From a checkpoint of a small transformer trained on Wikipedia: biases.
MLP neurons of a small language model. Each row is named by its layer, matrix (up: input weights) and neuron, and shows model dimensions 144-239. Each number is 128 + 24 x the weight over its row's rms, rounded and kept within 0 to 255. Numbers have three digits each.
After each neuron's rows, "fires after" lists the tokens most often just before its 100 highest values on Wikipedia text that the model never trained on.

L6.up2015:166155119128146125137075109122152118141096093112069176103102085134115149101152100116142170124134139117116127126117142122093117120112160121125098149147132106126074105114112159093088086152134159119139174139124095116135140148127140104080164114159149114126110169128126138100155114132148104149
fires after: ".", ",", "El", "ad"

L6.up658:077156113139107116134117134147149133109161141136108101134153142133124094112114098110116158139105097114151128182124110128138116145136132094140164136114136148116115120139121088099172107161135138104150115163117102120161094140145099126095104084111124120163144149139129171108113111091135139129
fires after: "202", "201", "| ", "Candidate ", "July "

L3.up1092:163092110130137146084070134127126178072141142145179104144105121128124122125116127125116180144127150134095126145106104134086147158118161098093112098105115153141096136134112105087144128113111132130139164150126166151104149142117130165097160146097130132140124167118105134135068107136152146112
fires after: "a ", "the ", "an ", "his ", "-"

L6.up2218:088130130107095121143127130121120096085125097101059165097134141148122112115086155088114174125107117065168139108128077149103113118134122130122122165182156101098107139070154114101116149134079102145152179155151156147154109140084132129108123146155124086149120125137159172144159106103146113132
fires after: "the ", "'", "of "

L3.up505:112161134128119083069125119129125073143151109097175119100161118113150111137129128145178134179126164137108160132130123104129127149118125121132142120110156142146114131140128163105158137151111121111110100124094151120123099146122122137149122154091110148117131114076068122124138098148130105123
fires after: ", ", "and ", "but ", "to ", ". "

L3.up1850:119143151083099117086115168103168115086159136119145103152148125105122167120108134159146140082106092107116152144137131138072143144095144124117121147084152140115157118157102153079159145143093112145114100117075141125076147127109123135102157133159135132156100183121152163128105166129162109130
fires after: "a ", "0", "his ", "A "

L6.up348:115127117131156130156128161163106125087109105120148095098133162167183149144175103148166158106108116126127133122120155134083113173174156100113124147147101130082107084152125153160127120100130139074123160124088133147127152160126120123158131142165144144122154114107139121134127114140155140120
fires after: ".", "/"

L3.up643:170141125108137118158132132098119133139118105158116103144121131097153096123120109087141114109126121108153125082148124128124090133120114087128110120137142167127151122115088134130152169107127133122156163121108086142123107108119110160131133122136122134128134138090165101151145114173112120174
fires after: "the ", "The "

L3.up159:134126122153103092107153113133101141132130129114145152162161133121139091102129115149101162122125140124092167068091123155149132115107119116145094117109119138129156124099144133138152091104134116129081124150122115176125112137141153151150145088113164127115131130137101168144095158154116088124
fires after: "and ", ", "

L3.up722:105115103116126151105110105129141123145139146118125163130145143122150082112118140115161129139139112094121093129151142099129117134098107136121129148067093130127127089143097152117149129095129142162122103177144122105159146116083111107115140082115111165134119073153121129141120125160106151160
fires after: "| ", "made ", "For "

L3.up48:155143125137160158075084124144136134098105138145137185105097107088148139115158141101128105168113164085118095094139157119162106124149124136182118114146138147075092152135105089093137098175128116143145095161180164136122131154130114104155157154142178155142158165129106137126157077119119131118
fires after: "the ", "and ", "The ", "United "

L3.up85:158111111155095122154107098139150129156158105120103124159077152147165103120136152097145133123181179130127102122118151136105098143166145162124130089140135101142127174148122115114161114152119099156126128122121137136118139133142098142170137122111085143165155120115149151109106134132128103086
fires after: "the ", "The "

L3.up1903:123117130144148104135210103111141167136140148134128127117155113090106118132129155150148124176160135193138134118119130156122108124093123146106120119125111119096154130152180151166124095086127178077132155113144128173154110170156065116134089122104123087128131084098158129095105100144116144114
fires after: "In ", "in ", "for ", "of "

L3.up1625:120143142113116111127151130109113154162112117103111140106134125104106128128121143149120098136086106131106115122130117098132149127136133197156124133113115148096104108111153102117134115085126147166144126142147110099100096137096149109142134194162087124130113148140162135131104133101111102127
fires after: "| ", " ", "% ", "and ", ", "

L3.up240:122128134134132150182146137162123109102129129103147124067136131113131129157106154132137100171147125120105040134114163125121146125109096150127091099115097171146132114154089168162119087131095077116138112135088149117112081144121106162092118134181122151163147107087181143154115073087120189168
fires after: "0", "; ", "0 ", ".", "| ", "were "

L3.up435:147137128123127120159179097132116123138151148138091144117137106142116164078114098101161134090139140083136184145130096120127145117117113182142119131171133179100124132115111118112136134098147149068120136124111161161063106118130118139191105159149119144148144113071144113162100183118151091085
fires after: "| ", ". ", ": ", "\n\n", "- "

L3.up301:150107113157107140155144126160122111151158145097119075117157105137148117136084121130077112162127127138145073126156141179165128135127137139130123129144115101203131143158151132134129157141153112109114122090141139135152158116091131124128088167129117091135119115131097173155118110104109165122
fires after: "in ", "of ", "on ", "-", "at "

L3.up919:113135090133101105134076092140173120175124172162146168126140052172167159147133109135150127097127114119138088138150114127140123131128096120173101127124095155131097149153090133105117123138138130109119144130093130121112144111121149118155153109120139126124150116135099144112132158140135129145
fires after: "the ", "\n", "\n\n"

L3.up915:090130135102148087149122143104148083148052120112128161113133143126148118130125156141145154145107149109148108166146138148113128112101153151116109137091142133142085112161117143121120134128141131071103109136108143163124112132131149117128118114146094148148117114113112157136119109128069135141
fires after: "| ", "a ", ".", "one", ") "

L3.up1749:111112132111104156085155153127105147149112119108085135150135083149098100145096126117149179116138123152140095148111103112087152137049135154106108083140098102122135149153113123144101099118136123087111172127101149066111124108113114137139134116156086142111161143104142117148162170132155111130
fires after: "| ", "; ", "the ", ", ", "(", "and "

L3.up1708:101162129111117162134115120131147127146113112106106126140128120122153138107130157103141071119132119198144099175110149130126110116090151150139175137130099136161141155093131095110132137143151128151188119125119167158109119143145132113066145133144120086137146113116128159153133135129145066099
fires after: "the ", "Upload "

L3.up1006:129107121136097138125091139134145114122105074094103139116167125101129118097114129148168114103132129125137113135121160167109192126088131114132141086134147107131178159132125104133139153102120135151170133143107128105102127142125126110107127140139135137178135117127159141163150073127114118166
fires after: "| ", "1 ", "0 ", "1", "2 "

L6.up1702:157101108107120085155143099128121094151132107153141113134153121123131102076137127112141111127120136108108132159117144137174147144149097138127102119147139149122130139084099180124079170110100124117131104124113151166150127131153116079104149131143134088164129180091143158150181096118134100132
fires after: "1", "N", "0", "T", "Sh", "K"

L3.up1337:123215105143155161163083134114136091095092139116103127131113087126197170113116164108160153128156164124071110137113129126154148127102112146180147143129126130135094165117133119104140116133126106121118133136113129098098100179109160153121169128156089153145159143130158135138129107146132112127
fires after: "the ", "The ", "-", "and "

L3.up920:103110123140143154147149100120075172119170130138093133088107114098119126125138166118105136117145127151133140118172107148130108085127113134139122120122121135121114090115142131134123097128136103151130100136118092104116099137113132136174133085148125193130122110125093145162137125125129155121
fires after: "3 ", " ", "8 ", "Ret ", "12 ", "I"

L3.up1018:129126159128129099129152116085155134139184117127117158113107145170138139098096151119105128121111142123131105132121156086124123144129131105096120152129122111111132128111092177138121172146092153124127120135157104143145080162052144095136107089121131104122133108078152146135101134160138173097
fires after: "was ", "were ", "been ", "not ", "is "

L3.up2022:134108151126108124114138123127126149116150078147132155133144150121131165154109109146137074131112128135058109121102121122110141106120136141128138168149115094115158179121117126135077110145157121136121129161135111154063132087142175121106098129152133142152126159134147113158110156111153128133
fires after: "| ", "0", "1", "; "

L3.up2080:100108125175134140117106124141123109170149145140077126135125103111112114124155166111091078185131158139115132134108151150113112107121118167132109095136132135132124152140072124102117127146139133102123118134118150116133137123108102100147158180153118113134119147062057092139133111164115096084
fires after: "the ", "from ", "of ", "to ", "left ", "From "

L3.up392:101087127133149121175093133114164137108084136131111109115112101144159152097133099093106137132138164147112139149108161144166143127090148091143134134112095099134109136083109122151129123153130113135118137115132101124161127108144134099144074110143134095151129144112119113134126122065112136162
fires after: "201", "0", "200", "193", "202", "192"

L3.up1955:132089131115093093155167126107127157141128117134147109146127133146137131129129113089126134143127162148098133116141110150134155152145141163098137147136075166074116156133131126135141159139150116129137124175140110127136119125112142052133122130139124115117128120106081083137129126141184136133
fires after: "| ", " ", "= "

L6.up1522:134145098189097096143136197119166149145142109117089140095102100138108154110122153131150124163160147142145103160151179110155128141116087160130141089125160133117102114116134116110127132123108109138112110160113162185122124161124132108077136127090123126125080104094139156105091125122144136115
fires after: "the ", "The ", "a ", "railway "

L6.up215:103142129148135133117105110079078157127151110094133121145121146122079121100093180095101152166136190169107112140096068107119142139126153130140091137081111107115162132159111121075154111128124126101168141143110154117085145137069122127160164111111081165095153107137111149158102159117080094134
fires after: "| ", "the ", "to ", "on "

L3.up1756:154092130069115096113121133166070135123101106103061158117086132168122115063136152123100123089118181118144138157137132138155120085081108089136137167139144147143156145097088142118137130087123152100142143159102099120115156143155114122186135097129105123124125131114143177095173163133121074132
fires after: "| ", "BBC ", "States ", "New "

L3.up1938:138086131098151122102126179149119110175180099093091142125141135157152147141126108158132155138167113115118105163124132126093115120100126156130127122119102129108148120158118128056097096153138131139080127106134127139178133125098147112126133116081133101116146129123164119128125144165099155134
fires after: "as ", "was ", "a ", "As ", "been "

L3.up1800:156171128119132092110136154124126126107123142154093132098144119083151138143135073111096149132184164081173117073104117172171129112139137117141119094161126107130123153130108080105143167158092132123133071150084111133103110144112157177147138120132126147100121142125118129141134128127121123124
fires after: "and "

L3.up1187:140115119138136117102109129120134145139137182102138153139172069134128172089110143093138117104090161076150087193076132161103136123099092126162115086122128164130106132135138112085159125123117139100132107126162144108069085185118115148125130113181124186133072118115101088118106124121127094123
fires after: "\n\n", "the ", "The ", "| ", "\""

L6.up1683:163152175127168181160102137130122109113126135222099157156137120123067156073101156133115136183126129160139129082122144110079094096111156110143152128161140120111131143123150158139116122129121163125096129116075109141171138103152100144129149107140080134104131135123143078104144095109094085096
fires after: ",", ".", "| "

L6.up1113:132123115107068138075112141129056114134107164137159143129163091095092118109110103116165128190148106128160112139109147124109137088142122150127184113112164146138114120142126113152136109127158148116112154163146169143144148125159163146144129106132143120123127137115115142104118107143148138135
fires after: "| ", "\n", "in "

L3.up651:108111142126116101104120126115156112083173166100089165173076102142141080115146183140158162171122101093118112124122130079072115136116121142159150105115083167077172137124123133135133142135127146152129152152113125175132124107094120110158121106140083105120136119113095149127134153119116115114
fires after: "| ", " ", "the ", "Party "

L3.up2149:107112117120135158155133156124129107108130132142137131173138126130137130144134131120117150114097141152142115133144162120125136118141130158131129129176135141107126088130115155122132099116111205079095141152140115110142105129134164093161132082157107092105108122123149091147117137067122103094
fires after: "-", "S", "."

L3.up1375:104121132103151167151115119117101134116080133152146105138117135117137126126143096181151122135145138105126105140165156179150123100100095134142113109147111184116108127144118117164106145129125150137106153180118142121163139158114146122079165151111097169147077145088142140146126157139103153091
fires after: "was ", "were ", "not ", "is ", "be ", "are "

L6.up1537:098128151115121161132126134115156130129139116127119110143134112083163116131155106067104123136121111107134136134118116143190102085127158125111109152123113124139122149129124118121082120112159137162103130162148152118116127153145193142167102122162150137074145099124101096121130121121086109081
fires after: "|", "\n", "| ", ".", ", ", ". "

L3.up692:150125109109131116078152135098137112165156129118121139119168095140147105145134137112151158162128158154132135101162078083158095138120106174106076100119098108110151138127187094111121134131158154134150126089144136153130094100112124082134124168167104088155143145119118122076123130114122148111
fires after: ", ", "and "

L3.up793:150094126144147129073088098117100148119065106113121160123109154101151100125083156137130123104139162113139166147120132162133137122070101092065114126144152117109155130089122116146101149123141132133121126150103162088155123107124132140166152151143112141126101140166101115145116159172166084153
fires after: "| ", "0 ", "of ", "kg ", "in "

L3.up1766:120096132139145118137180157130163128128123124142100157099122131115119144082079100125095132119135122114128141118136094172134139122132126116186102084142118084132108120138163144148107171088086109113108124165121118168117097076153108164143171151105142165106119122119126120110113113139166153166
fires after: ".", "and", "a", "to ", "k", "% "

L6.up1761:130136139108138132123189091103129121081169136109130152105109123120096151168113128139144192120120139109096145143119127133138116104148136063162136123130164155135107132099072107109130105127086108077156135140136156161132135114121125147120172108153112137124153105134137143134120087158149143119
fires after: "the ", "New ", "The "

L3.up1920:123145118158145104151100097123120150147107146163133098136137112131132145104112106104155119103149151108144121128066123158099153153127102119163066152114103141141087110145099123108151139146151164123116108117105151124094067118113138141158117122138149150154114126119124128091084164128112153105
fires after: ". ", "\n\n", ", ", "\n"

L3.up1719:167137148084124137080106158138107187092172176088094138097128111172114150132154134088124108123138153158159132116129125141135149091107122124124129080148083107117142138103123103104130125100098106175147154119153142115132174121109111118126124089178134098125147087108133102129147084117140120126
fires after: "the ", "of ", ", ", "\"", "The "

L3.up400:162123117158127108106113091126157165124096190136148110164120126157153119124145087090149138147099098137052111186133080146156129127122135141070159131154118129119118095138107128106136121141074110093112146148080138168138108106121108145118108177113174135134132164127124128108103132095174105144
fires after: ". ", "\n\n", "=="

L3.up1683:086136106103137139106126138121109110120128126142117123128109143133116065116124135130166112134152121127128138136137174188120106127134075140149172104066162102165165175123137137104138103126101106160131125109108152125110130171116140103102116132146152114152131110116157150122160080176135120130
fires after: "the ", "at ", "after ", "for ", "At "

L6.up229:134171101124156134126108127144139132122134163115159114159133147099127136132150070114109127166130136103161150126104141162138145120136142134160098152113159161137159123106101131155149117130151167123090173132134140113131133140138166095116113131080141110107144075141095149147134102101150142147
fires after: "|", ".", "Apps ", "Votes "

L3.up2162:120129091106107108128157131108141118108147117154136138172135116113133115111135193119122178105122136081138120122141156138094118103116121108142134127111140111153105162103103166155132124130114075121079135136116127093128128139107138193068157154138108138106143122118126142174144121114145126125
fires after: "| ", "a ", "; ", "one", ", ", "made "

L6.up1089:131140154115117162128153094132092150142104081097142106119101088118110122150122093155096154169094138129138116140155128138152123103134140117103114137101140093154117144126131120126130154130124130082173107181097144136138097109125125114105120104129096098159149141128168151149098108120140147132
fires after: "at ", "At ", "the "

L6.up2058:140154115100097124138115143112148094140134141126134139149116114140117103126109097135130135168136117120136137122120153130132119096133111143138115088128150159110132130115144156126144103164103187130124137100151116205075150140145111180085142109133178131150127173099132085136134123144158113128
fires after: "the ", "a ", "an "

L3.up810:090118163139152127150127125138112133080106155134114180154121127134159158129116139115144123131134101150130115087129137119139144131143108182146131126175152073154133136099126140112143139114111093125119151120118160112142121123108149121097131142140095118100109094105089092109162098138138107127
fires after: "the ", "| ", "The "

L3.up517:105139137126146078101156122148132123135110133182134146123163132114110126110109186107119136120142138127128153122159135098139145186084163098136166124140158103158099126135105124120155080142093116105102129150170153139104143160111114112101147091131116115116098126125106119143133061143112118176
fires after: "the ", "201", "200", "The ", "age ", "New "

L3.up522:121140101146122095135126138156133067178156131127116123107125116107117148103105104122127150142115170136156154124125147133117082120108107105104142083143109080091136150112150129106128132132131135134077149154170137132132142119157157131143152134155126133098143084124080190129138112165145110115
fires after: "| ", "% ", "were ", "65 "

L3.up63:148115155125160152122110118160093114133103143096129174140085134176137093089079132150126116124138137144113116102104105133155055142126118087161119134123077150153119157130102142101122131154067101144168097198105168137104136161114110160123165116116102107152099123127104118115145134108130115114
fires after: "the ", "from "

L6.up1478:149146155076092149142143098173120100138108144161137148149118136120132150088122154142107121139101136099068128131126152111145107076159124073141132112140095193130084123137136169133138123127154160114106128129078129139132150121126188146120107086183093125134118164127126147117132105137145116137
fires after: ".", "| ", " ", ",", "\n"

L3.up1545:147139121124111169082149118115094123076115144144152157104111077139160138122128122098132151128183142090179056127109162112159107128112126100137100137124143158093127116175138152106099114163109138114172098096081166135133141160100148136128125127155090150103086103122143134163074084117141131124
fires after: "the ", "The ", "s ", "his "

L3.up1190:119137126183091089163167105121158131123155129154167101102117172061085166121139101104075064111127109104177144137082114109115103077116130093131139107167119123143129100147107112134121144137134145173135144128125146132126109105123151132184129120132140127150120170145132172153105136156082098111
fires after: "| ", ".", ",", "0"

L6.up513:083141139131150130072150107143088115104124113156122115119146132150145161103129126122128142156111167127139114124125168102105152091109117111104144082091086092162121140113124132113143114116141130123101168121129116130109152127127109103131132117137098134146140114160154106156158135134125100124
fires after: "the ", "| ", "|", "an ", "; "

L3.up1816:129131083111079127141126102152124101104147116121141111132110142101123121096158157127147134142141145100117115105112137102087108126152098174151125145109147128123117107126111121119086128131102098119135125144158121156201103160131170116126158144117157153145115118101146190095107138165150090100
fires after: "was ", "is ", "became ", "not ", "are ", "were "

L3.up1353:147095105117122131122181122149116131148146125130132166129068110153130084093110125151143140111137096165088132141132127105116101135132146146099117122114135123152107128109085115121122124105108116099141115102136107160142160121096123094123174159144141119111129162094129167132130107150179101114
fires after: "was ", "were ", "is ", "part ", "not "

L3.up308:146147128101130122128119113116139099148116125134118078132101138174171125156132135127126146103147155128132174095115109085118134162093137128135125105158116100136134084161123110085112176130149142114106139114120100119158123119128094138175121103126139163109133132094136112129135143156107168085
fires after: "was ", "were ", "is ", "be ", "been "

L3.up422:122106136102138137122079118147139166115139151143106142140105104104156104118116137127103137145128142126116148153101168129109113163115133134125138143109138139163142150127122123089106096094073139116113106138120105141089148067134095169131164114153074135167112122085134115097131114176101108133
fires after: "the ", "a ", "==", "his ", "==="

L3.up354:119152145137133128158126119168125137142137139120072149121085107115138120119102139120130122178140139125113101147107139158135160113149119104147124103141105144147166132158104135177121109155160124138109118105121134126119124099134113161122152090129120167136163067159141112143113149152142087133
fires after: "the ", "to "

L3.up988:170137140129108110109131122146125121163144145096136100149123157100129105152148105138099122110173166152120114145161142162093145149100071071115124098142141155115134132097161115132116103118106112092140160112139150102139106113121159141164167131165117159120153123069140131088131109150158137116
fires after: "| "

L3.up198:137150115143131097109122113130107143135105123135105081129140119125102108095115149119128062162147161144177090167093156174099120101087128108140112120128103171110140131151136141147137111094116136123078117098101159135111088142072126143102116144156110108139124135117182118125156138142131139110
fires after: "of ", "with ", "from "

L3.up1019:160126118164136116077124097107122145119111144169143125143124085144157095150120149125117118191158087125117139156116124121141155106112150141183146119116072208126179112076086169101127124106128129108113146190129097106126121202137135149139139104147100112134176118107123137110119080106138165120
fires after: "the ", "a ", "The ", "his "

L3.up70:155092157115128103128124149116129120126096123118123129177125186141108092122106140160097117151121160103117133091122147093100134114085116096120126147119114112151118153155108127144102124114106127117131093140156126112135107175121101101119066122141133109168144166127135116100149092138079101158
fires after: "| ", "the ", "1", ":", "5"

L6.up360:174138152127101145108104083126129098118150128153170121131106122090135115133146138151129116148142116120071182143142164129122103116135127099124123124116115132110149103143117145100118123129127130111139154118108127091109113106151125165167143123167104113157101145114131126101141148111117081138
fires after: "| ", "\n", "– ", "the "

L3.up117:114118110173113117134113120141144148109144097142075143133109078138099139075138113148085077053131107132139106102154105129173153115127116123142084088103110136129117120090116154134122148126164095172119134137108141177155135140159146151125107132110140169135119134089108141099135162159113145150
fires after: ".", "of ", "from ", "age ", "% ", "to "

L3.up2078:111114126125098088090117142087119138140141142093119110117166163197090147127155140109110128182159086168112150133109103141117138153150124085114132145153150109148119131129101104106122101134128120107157155128074132148124124182137156103156105159201105123150148119151141153095098131145079134122
fires after: "in ", "of ", "into ", "for ", "as ", "to "

L3.up1155:126072109135155113097119132161136137169147164141111121108159145137124138139168127122116135128151135112163103146087093127121124109064119126141126102085112143091116131147101144122157116122120140141160125145132131150105082162098140107158115085145179126120117105138139084130156126138109148134
fires after: "(", ", ", "200", "- ", "\"", "as "

L3.up1488:106121125142100132134129136143142094115134117170116099130138142120136167100129180131144130155134177122172125142106169155124136107115126119125109116100131145151095152153128116130126170101161166131136087127162128124092131063096148117138142165085090128096161143136098157118166183128134149134
fires after: ".", "of ", ",", "for ", "to ", "% "

L6.up742:138113102143124123111099090136113120123144115125109136170111120101140126116152164067145128159124137141113118118145149161128107136146161170158098138100147108149146128119101136162136154129111081128107132162122182120113160132115117118133146090113096092141134129092115137136147139128158103148
fires after: "the ", "7", "8", "2"

L3.up845:117146108140098150140112112150126145100081168109099100130088159123140123088120159121112115147182130141117101109136106136143127156140119150144115104140107142103147128091122081125135104146129156150133115154116148126098083133105118133123152091115131130116090167122172087140107148135204099107
fires after: "the ", "The "

L6.up984:138135094080110146115136163116122146109138111109111148112138134096147099121120085152116096119105123087129108142152141167119114116096128117130134188133112151139139143143187098135106115120144125107159146127169111092121112155100116090101160110093168141102149136160104148099103178165058095089
fires after: "| ", "on ", "from ", "Candidate ", "to "

L3.up1964:112113111158083123131113102160136158132143119145118080097129115124165090135151120072133156153089131094088154091119116137138095164150092120137149167150119135119130141106139103151133128077102137155109107171150151153107142159126130113085134137132130132189146120106097085180113154146116132095
fires after: "on ", "of ", "On ", "The "

L3.up1776:126147118076121128141112106112122140110145145165155125119128104150159126165146146099149117151192116157109160119134142153099137111090154092135078151130150139108113166141114111105113139121140164122093097158145130161132128151130107109081116142129107132111137113084122135127139074141052151132
fires after: ", ", "but "

L3.up1796:134084148160146154143130130139128143126140131107135154135123128153124126149109161127187137102139141117133132081124116122121111137124130122126162104132146112085116159166136150143095170132118103127116165139122111129159138150124141104140103140086150112160119129114112092161147107137110137125
fires after: "the ", "at ", "in ", "with ", "At "

L6.up1518:122138125125098168121155127107059170114142138153120087114113086129139145119097159072142140144123133091166123111128163123131151153111135122120143125165150130109170122139108119110136151139132139116087129134128130120135137134133112126120162115123093143072124179080093121142115131145109114078
fires after: "of ", "the ", "and ", "| "

L3.up25:187126119158100121177123135102123157096147147097127128113139115111095069153125136133144111175122161113129076118133112135162127112133112141185156129131081162146150125097112096127116116148123141118091098151130144118093154127118153126092124130137077106121116088130124110136085121099110120101
fires after: "the ", "201", "200", "202"

L3.up1050:134155128111149094120133127126120168152161169131113146096136125101148127128109122120096162145119163135141139153120120148105110113148117133118160115095133136153135111098118172094125130174134101146100138120116114101167159100150135130133118110144116152138134104103124114123098152123103088104
fires after: "the ", "202", "199", "201", "198", "\n"

L3.up682:129174100121152151140171156110121137134093131150144141113109103153179147093112137166159135098152138098081082125144100098144113137120123110125089111158180137167115097122157115090132137175138132142131125126156135181116153136090156146138128119169124114143132111171133111154122132133180117190
fires after: "the ", "The ", "most ", "a "

L3.up2029:126104130116135120158149124100152126144129172128091077132120109087144082076147176116114161100126146103153124112125125098135124145115133126143112123146123162101127100140108105124140104123148134129105151163130150077096124156166133103113159096140116125179132179061071105142138119126099123096
fires after: "for ", "on ", ".", "On ", ". "

L3.up102:107144135133146137110082093120151124158146096130163127134136100064117148125145137140147144127136159145111124139124128147131131108130104140142153103137125134113091146151106100114158113122084145128124182134117090119107130163146153139138165111193156121149104133128112142120154125110153142136
fires after: "and ", "the ", "or "

L3.up1807:114109116166132155114152106161115097143144109176126109103161123105113169158129151124140134130191132084110119147102097093102133168120132133111126111159105138140107104144108165127126103133161084132092143129089118089085133108132165187121125112108128156094157161150132077147095194124128135128
fires after: "==", "\n", "== ", "| ", "and ", "==="

L3.up121:125126146109148101123093102097122123181151079138136159112094105098116119107077123103159117089187104094103156139139149171121119128094139138089140126151110112146133107148155107116128114132152118181117125126071089121124099091063183159107140113121120101130137144141127096177157124117118121132
fires after: "a ", "an ", "the "

L3.up390:115145121135106126077123139144159166118148144145123103116136149128144137084123128147117135109129101103146110171146104151113158132135123108142093153117133133111116111122166155080170201130098132112139142182142130143121129158132143103156149116217115085103155145210136132111112153114087129164
fires after: ".", "a", "}(", "k"

L3.up947:127115101109177143139133114112106083123102140108092127138126142117172159115123154146143132133138128132124074150083078122120130147135136197125113154161095094141163172120140136134104161126149187126132123119105116138103135076114110135164116127117085111157169112090122107098141098113152108109
fires after: "the ", "The "

L6.up2246:112117106067150128146120136124074140137100127102123150113132103156183164139119122084135087158158143118140130103102145092109130085132164103110080151141132094125161110069111109142122141106162166108137108163150142103142180123146106131136150123104120106175106112187099139136163095076124096140
fires after: ", ", "(", "in "

L3.up1856:111127075107152141144166101050168131115162165064131109102153124154126136128130156132128145164121157167105127126079107104141115169140098116137128166163147111154100126153141074146119104117145138160150150088138088163136126148118153125101074128167153104117106107141137123136139159146138135128
fires after: "199", "194", "200", "197", "201", "198"

L3.up1460:100105138120128107135125138112154138100164109132135099143093125134090114130139148138106160174075109136161103150156114128125116133110111155154121169144106132148151180104132144120077099101145112146141152154128142156119139133126105096090156103158103090141146120139125208162129124125082117117
fires after: "in ", "In ", "a "

L6.up69:137114165165144132138160133164100127099189175153107149103074158100127106121148152085150154115083166147125161111139151126097114113134123113120117142168131140136105142161100117127100127099157095099181155090124134092138119120099142071151095155142100066131140125109107117151158136095109113128
fires after: "| ", "No"

L6.up1201:121153112100127170122125107132142104107138151135128151164144110105147135131095129124109153128121109111140116120120171128133088107112080125131135163124147152154117137131100086136140137142083142116159088132122163118110161121123141163135165126136145139138129159124153128151110136151131099156
fires after: "the ", "The "